Weights of a small transformer language model: rotary positions.
MLP neurons of a small language model. Each row is named by its layer, matrix (gate and up: input weights; down: output weights) and neuron, and shows model dimensions 48-111. Each number is 50 + 15 x the weight over its row's rms, rounded and kept within 0 to 99. A neuron's up and down rows have the sign that makes its largest values positive.
A block is one neuron, or neurons of one layer that tend to fire together. After each block is what it responds to, as a language model described it from the Wikipedia text at the highest values.

L3.gate208:56 46 50 37 42 61 36 66 45 73 45 63 53 50 58 53 41 50 25 60 68 34 63 28 61 42 39 35 24 48 74 64 84 44 60 62 50 73 18 34 28 61 87 54 31 44 58 65 51 68 30 64 61 52 50 47 71 50 44 63 58 41 73 99
L3.up208:75 52 44 37 68 52 31 69 50 40 58 32 47 44 37 75 39 51 41 45 35 66 64 43 27 56 35 74 55 41 52 78 51 70 56 53 20 56 60 62 58 77 53 66 35 53 40 74 56 61 59 51 68 55 82 39 54 31 44 33 63 43 70 58
L3.down208:22 37 42 24 42 53 34 49 31 43 64 70 33 65 39 44 30 55 60 33 65 61 83 30 35 70 45 43 47 63 54 44 54 46 42 79 74 78 46 60 40 42 76 36 63 50 51 40 43 25 32 59 28 33 41 64 68 48 58 65 42 56 59 90
L3.gate253:41 43 44 57 82 69 75 36 47 25 43 52 37 28 57 67 59 69 44 62 63 51 57 63 46 91 45 31 71 28 51 61 45 53 65 67 23 51 21 43 68 57 41 62 39 57 33 58 55 65 64 61 61 58 43 50 57 38 56 40 33 74 57 48
L3.up253:45 35 88 54 33 47 52 71 40 58 29 60 29 75 37 70 44 34 60 24 58 51 35 50 58 70 47 53 55 35 45 50 58 43 39 64 52 59 66 67 32 46 52 44 37 70 59 77 50 71 28 52 76 42 47 63 53 57 36 43 39 65 71 58
L3.down253:64 49 43 56 77 52 37 47 57 56 49 67 48 68 44 68 42 26 24 50 83 18 57 46 30 18 73 38 59 55 42 39 43 56 65 50 45 50 33 72 40 53 44 39 61 21 52 50 15 73 69 67 43 21 74 42 67 47 51 43 42 26 21 40
L3.gate622:37 57 72 49 68 67 76 38 60 51 25 70 33 46 56 67 75 57 47 71 30 36 57 44 41 46 77 43 47 74 35 24 84 57 32 46 58 61 70 42 63 45 54 53 36 72 26 73 41 82 64 54 58 48 23 40 39 46 68 58 84 65 48 19
L3.up622:64 43 54 52 49 45 14 23 79 30 37 54 37 84 77 73 79 75 52 50 47 29 38 55 60 43 42 65 39 30 25 54 70 30 75 50 54 83 46 39 64 76 58 38 47 36 33 44 74 32 42 36 38 47 67 35 48 37 51 65 42 52 50 48
L3.down622:39 49 52 49 16 33 33 42 33 44 55 55 53 70 60 68 53 62 32 41 41 65 63 58 46 69 55 88 29 44 46 46 43 70 40 55 57 23 27 78 58 52 65 67 57 53 38 28 38 34 54 63 66 62 56 57 81 51 35 65 38 61 28 54
L3.gate880:33 40 59 47 60 40 90 62 42 35 36 66 41 56 54 59 53 24 51 63 77 45 54 45 49 45 37 64 43 54 39 49 41 66 67 84 49 39 50 52 72 95 32 72 61 46 66 57 56 91 41 60 42 27 13 73 75 53 73 55 68 69 40 47
L3.up880:59 38 69 48 46 70 64 54 80 52 36 65 44 40 78 39 55 44 32 79 46 37 44 27 41 41 55 37 50 44 31 48 44 49 55 58 58 44 32 74 47 75 54 53 42 35 39 78 52 74 29 19 40 44 18 41 73 54 65 57 32 58 26 68
L3.down880:45 48 47 10 45 62 38 43 47 54 71 42 52 56 32 52 47 66 43 30 31 57 37 63 59 60 46 31 55 60 30 44 43 54 62 71 41 50 64 53 61 30 62 59 41 78 34 39 76 37 58 45 28 52 48 40 30 55 60 60 58 55 81 46
Responds to: Short pieces inside longer multi-token words, after an opening fragment and before the ending, such as res-on-ates, exp-ed-itions, pres-et.

L4.gate629:66 62 53 39 56 45 53 54 31 42 41 42 30 58 58 86 43 57 68 70 31 32 45 53 77 47 50 89 61 28 59 45 62 48 41 54 68 46 44 39 46 44 41 39 58 67 50 37 64 40 67 42 61 56 44 33 62 28 63 33 44 38 56 35
L4.up629:55 53 34 55 42 67 59 67 31 28 33 24 43 43 61 54 47 49 75 61 61 60 53 55 18 32 68 64 61 23 65 70 52 68 59 42 37 57 46 44 60 57 67 66 62 50 29 55 32 45 43 55 60 63 51 44 69 46 73 45 40 43 53 53
L4.down629:16 15 55 41 67 58 45 48 45 59 48 30 63 55 46 46 37 65 68 46 54 66 38 39 41 40 79 52 85 23 68 47 59 94 46 55 89 47 67 43 36 58 40 38 59 76 62 50 56 04 52 37 47 41 73 45 69 39 33 42 54 55 61 51
L4.gate708:44 39 40 33 72 69 24 59 34 27 31 46 39 59 59 61 29 53 34 52 66 32 50 51 51 54 59 86 37 70 29 61 79 44 60 74 63 49 57 35 44 63 19 56 46 46 26 34 60 31 31 41 34 81 43 50 34 77 26 44 47 40 57 47
L4.up708:48 51 62 57 38 45 67 23 29 39 45 68 44 26 30 29 55 65 32 43 20 56 28 37 46 26 40 58 67 65 61 35 21 78 44 63 57 51 71 57 30 30 23 40 33 39 66 26 69 71 50 35 52 60 60 53 60 52 32 51 62 46 66 80
L4.down708:45 55 28 39 47 61 28 63 60 40 39 38 43 36 59 41 54 46 47 61 26 50 30 21 85 54 47 68 63 48 05 67 53 56 63 67 55 60 39 51 65 68 52 44 52 35 35 31 79 60 72 61 41 42 42 60 48 63 41 37 53 62 71 37
L4.gate937:53 54 70 50 39 55 39 59 54 42 60 39 36 35 54 45 60 50 66 59 63 58 73 63 51 54 15 48 61 46 18 48 71 37 55 48 39 56 51 63 54 56 34 49 65 59 54 45 25 31 56 70 55 66 44 21 53 44 57 29 34 67 17 42
L4.up937:58 67 55 99 53 50 45 52 20 72 52 83 57 68 45 79 70 41 80 40 40 50 53 44 66 55 54 82 43 39 54 40 67 49 52 65 82 61 64 45 69 69 44 35 47 51 50 35 63 36 46 63 39 72 22 56 44 53 68 44 46 48 43 51
L4.down937:44 57 40 69 16 68 26 60 25 62 58 67 42 60 44 67 47 55 70 59 66 01 57 39 42 80 37 70 59 67 40 55 35 21 49 23 50 57 57 50 57 40 17 36 62 24 32 78 78 49 42 49 45 39 55 64 59 76 45 56 48 31 60 43
L4.gate1018:27 32 27 32 32 43 35 61 22 85 66 36 57 79 62 58 50 51 44 54 57 51 37 56 76 64 78 55 54 32 45 62 65 55 59 45 56 50 38 63 59 81 38 42 64 61 41 46 74 50 40 40 18 65 47 53 49 55 59 54 29 30 77 41
L4.up1018:35 41 43 03 55 71 42 58 24 56 58 78 68 78 65 46 39 43 52 63 41 39 54 51 47 70 56 31 49 57 28 48 63 74 38 68 50 36 27 56 51 82 42 05 50 39 30 21 33 67 41 36 56 46 43 43 60 26 48 53 56 57 47 58
L4.down1018:27 67 49 37 53 63 37 65 34 43 30 55 52 62 61 56 64 54 55 39 70 53 62 64 51 69 45 53 40 47 48 51 52 60 39 43 67 28 47 32 35 41 23 34 41 42 44 34 34 19 52 47 42 68 32 64 53 19 52 58 44 33 47 47
Responds to: Short word pieces in the middle of longer words, such as l in translation, ced in unprecedented, ed in pledge, plus some more/most.

L4.gate310:56 46 30 43 78 59 47 19 15 54 62 65 44 45 36 47 47 44 56 30 27 44 40 78 81 33 43 68 30 36 66 51 63 20 73 47 42 39 53 29 39 59 48 57 73 24 47 51 64 56 44 54 56 57 64 45 74 59 35 53 41 93 80 65
L4.up310:72 53 79 41 40 59 49 55 30 66 43 43 52 69 44 41 61 50 52 51 43 58 28 68 53 72 52 50 21 62 57 52 50 36 70 66 41 73 45 59 31 55 28 40 60 53 39 37 33 55 56 52 29 21 25 52 49 43 46 30 46 54 69 36
L4.down310:65 44 45 33 51 70 43 54 67 49 32 44 44 48 59 55 78 50 63 31 44 17 85 26 42 40 68 57 48 46 46 73 46 43 36 32 59 40 52 64 44 41 60 49 51 48 50 35 49 38 42 32 53 61 60 37 23 90 64 54 57 38 61 64
L4.gate596:28 37 48 51 58 60 61 42 64 21 50 43 35 26 61 43 72 49 46 27 31 67 33 59 63 27 58 52 36 32 49 25 59 60 63 41 62 55 47 14 33 57 76 56 62 59 68 29 69 55 55 40 51 57 49 42 29 32 52 42 67 40 51 64
L4.up596:42 45 61 61 69 66 56 47 60 51 38 64 62 38 53 60 38 41 49 48 36 52 49 62 30 42 39 46 24 57 45 27 42 50 58 39 53 36 52 50 67 47 71 70 41 28 66 39 30 36 70 58 73 34 76 62 59 35 32 78 41 61 59 64
L4.down596:29 30 31 55 72 48 64 37 46 31 48 58 28 64 52 53 99 38 41 46 54 86 46 68 75 56 40 58 36 70 60 21 33 22 58 57 57 49 51 26 76 48 60 61 66 58 67 53 59 35 56 71 43 61 16 53 35 66 29 70 54 43 38 53
L4.gate713:49 44 37 68 74 66 15 38 39 18 51 52 57 31 44 59 27 39 60 47 32 36 41 61 57 37 42 55 53 42 60 43 61 64 33 50 44 59 48 69 41 26 66 51 37 21 38 51 33 37 48 36 51 39 48 47 25 86 45 58 24 87 65 58
L4.up713:19 50 69 35 39 17 44 50 52 46 49 49 62 47 39 59 50 65 46 55 56 74 47 51 57 21 48 46 48 57 52 49 66 54 37 25 54 71 49 61 40 42 50 29 99 83 69 39 63 41 66 46 44 73 69 58 34 54 41 44 56 55 55 50
L4.down713:46 57 72 44 66 57 68 68 60 31 75 52 72 79 75 18 62 37 50 44 88 60 74 35 59 61 79 46 48 64 39 43 50 11 44 66 53 25 45 38 43 62 53 30 65 32 63 27 33 44 50 48 54 37 68 45 40 69 30 50 56 30 38 40
L4.gate1020:39 24 54 61 53 47 58 47 26 38 69 34 46 47 44 10 57 51 74 42 50 60 77 32 37 52 60 53 47 36 64 45 64 38 58 35 35 74 55 64 38 57 45 69 68 51 41 47 48 45 51 84 30 54 49 55 73 79 46 70 76 35 43 51
L4.up1020:69 53 64 57 54 41 35 42 63 64 56 51 29 56 36 43 63 81 61 32 60 17 72 23 41 39 63 66 35 45 56 72 43 39 43 43 35 58 50 51 32 51 48 72 63 49 36 41 36 48 52 41 56 32 54 26 15 57 48 36 46 63 31 58
L4.down1020:45 40 61 35 49 65 54 73 42 21 54 30 59 55 53 39 50 25 34 56 63 62 65 64 15 75 48 15 44 65 53 79 21 19 54 62 25 31 65 75 54 45 67 37 42 41 71 55 37 59 60 74 30 35 46 67 43 78 60 64 50 74 21 54
Responds to: Last or later digit of a multi-digit number in stats, tables, and measurements, e.g. 1,567 votes, 316 m, 2:57; occasionally a capital S after a name.

L3.gate290:63 49 75 33 76 36 13 67 31 49 71 38 60 40 59 62 42 54 66 64 53 54 48 51 83 59 72 39 62 63 50 57 45 30 54 38 43 37 62 55 04 67 66 59 36 63 75 52 36 43 31 67 49 66 47 40 64 46 46 33 64 29 52 28
L3.up290:28 33 43 48 46 44 55 57 57 50 29 35 42 26 62 70 69 49 49 51 54 41 71 50 68 46 33 52 25 60 36 73 44 59 50 51 36 58 57 23 31 55 51 50 29 34 45 37 63 47 44 54 66 71 36 43 64 35 37 42 51 37 40 47
L3.down290:49 45 52 48 37 41 54 46 58 60 65 57 56 83 46 70 44 42 65 21 47 72 31 98 45 55 89 50 62 35 45 47 63 05 48 50 59 21 54 56 49 40 46 46 44 95 48 43 53 46 41 64 44 62 59 42 75 42 66 43 59 77 38 64
L3.gate299:94 64 42 99 53 44 46 69 40 49 80 48 59 46 24 36 35 26 65 41 77 42 42 56 19 74 65 56 65 44 49 55 55 52 75 40 31 60 43 36 70 62 52 57 41 74 50 49 42 28 45 47 54 41 56 37 58 58 44 51 15 50 70 30
L3.up299:55 42 37 66 60 50 46 29 66 58 62 64 53 68 31 84 57 26 48 43 66 48 34 45 57 75 51 58 26 44 54 60 41 91 68 49 55 41 14 45 32 73 66 45 69 74 59 50 44 41 67 63 57 54 68 46 35 41 23 61 53 48 51 58
L3.down299:48 78 49 37 46 54 53 60 69 35 32 46 34 64 55 39 41 39 39 37 55 59 57 59 50 65 77 46 37 48 56 50 47 48 78 60 61 45 69 72 63 74 46 51 37 66 61 55 38 56 31 60 18 67 34 70 61 51 83 73 34 43 79 46
L3.gate668:64 56 55 69 78 15 47 56 59 61 54 47 58 42 32 20 46 49 48 39 50 50 72 47 23 57 64 29 59 51 27 25 67 63 46 65 31 30 45 62 44 64 44 57 35 54 60 28 63 63 81 71 38 40 13 53 61 76 51 63 20 71 64 35
L3.up668:51 25 47 48 81 44 55 57 54 39 41 16 69 70 55 38 50 47 68 62 51 55 43 34 50 34 46 24 58 29 60 67 45 52 55 70 31 58 44 45 53 46 29 81 38 34 65 58 62 60 28 40 51 46 43 30 48 37 59 18 21 25 45 45
L3.down668:65 58 63 41 61 68 71 72 50 55 50 24 44 82 44 71 19 53 49 38 42 42 27 55 71 47 76 50 48 26 66 54 57 42 67 43 51 52 60 49 66 30 41 70 41 41 29 35 49 54 52 81 43 67 36 71 34 58 44 73 55 49 34 58
L3.gate746:41 47 51 92 54 52 50 35 64 30 41 50 68 44 28 60 75 45 45 66 31 64 44 76 51 60 79 50 54 48 58 54 54 43 16 92 46 38 43 19 48 61 80 66 32 43 53 34 36 31 41 53 47 55 47 27 46 58 36 30 31 40 50 11
L3.up746:82 35 20 48 23 17 29 63 35 47 50 72 59 51 43 36 37 70 57 46 68 62 22 60 63 52 24 39 31 39 64 40 34 38 51 47 49 44 55 57 44 29 76 42 53 64 72 69 62 23 30 73 50 44 67 53 32 44 54 42 48 39 45 33
L3.down746:66 94 53 51 53 61 68 39 77 51 53 59 56 77 24 31 53 30 49 32 87 65 75 38 40 41 88 50 24 46 60 47 30 46 33 63 45 32 47 65 27 39 67 40 62 52 64 41 55 65 33 34 67 43 50 42 58 66 43 74 49 52 55 72
Responds to: The second digit of a multi-digit number, right after its first digit, as in 5|1 points, 1|9|58, 9|7|8 ISBN, 5|0|%.

L6.gate584:75 41 39 40 72 51 56 47 19 62 59 54 61 58 51 51 24 54 45 30 36 32 55 76 52 66 48 35 55 59 63 46 64 57 47 78 60 45 31 48 61 49 40 69 56 46 11 06 46 43 60 66 47 33 39 29 49 33 52 63 47 37 41 43
L6.up584:58 67 60 39 57 64 57 48 76 44 28 51 31 52 46 56 32 43 46 47 65 41 56 48 59 64 44 60 44 50 26 46 82 39 74 59 45 73 49 22 49 42 41 49 61 52 15 34 30 14 35 54 60 54 31 44 37 38 35 38 36 52 87 35
L6.down584:34 52 55 55 52 67 52 47 39 45 30 67 50 41 48 33 37 72 59 53 57 30 48 89 53 47 52 35 27 47 54 50 69 40 39 17 65 38 49 62 63 59 32 72 40 31 32 20 47 79 68 69 58 67 60 73 34 40 49 62 43 73 50 47
Responds to: Opening pieces of longer words split into subword tokens, often ending in l, such as l(ocate), del(isted), aff(air), ens(ued), inter(changed).

L6.gate708:26 71 25 38 69 55 55 55 64 04 47 36 67 17 57 33 45 51 42 46 43 44 54 43 65 42 60 46 56 67 51 52 59 37 45 48 39 48 60 78 46 40 42 24 59 53 50 42 56 29 79 73 42 63 64 58 52 61 41 54 54 66 62 79
L6.up708:69 43 45 47 55 75 47 55 53 46 42 43 45 47 69 19 27 53 56 66 58 30 12 80 44 66 63 55 53 70 68 39 72 65 28 44 61 44 36 66 26 34 56 43 59 36 55 48 66 42 45 69 36 50 54 52 71 44 57 48 70 34 43 50
L6.down708:53 38 67 51 49 31 62 46 33 43 58 62 48 53 53 52 64 60 68 68 46 59 71 23 60 31 37 43 63 64 49 60 47 32 40 35 60 23 47 60 62 44 38 60 47 70 64 20 34 18 53 63 20 61 59 57 70 77 31 53 43 43 53 56
Responds to: Last or inner digit of multi-digit numbers giving measurements or counts, mostly elevations and lengths before units, e.g. 24'0' m, 9.'4'7 m, 25'1' lb.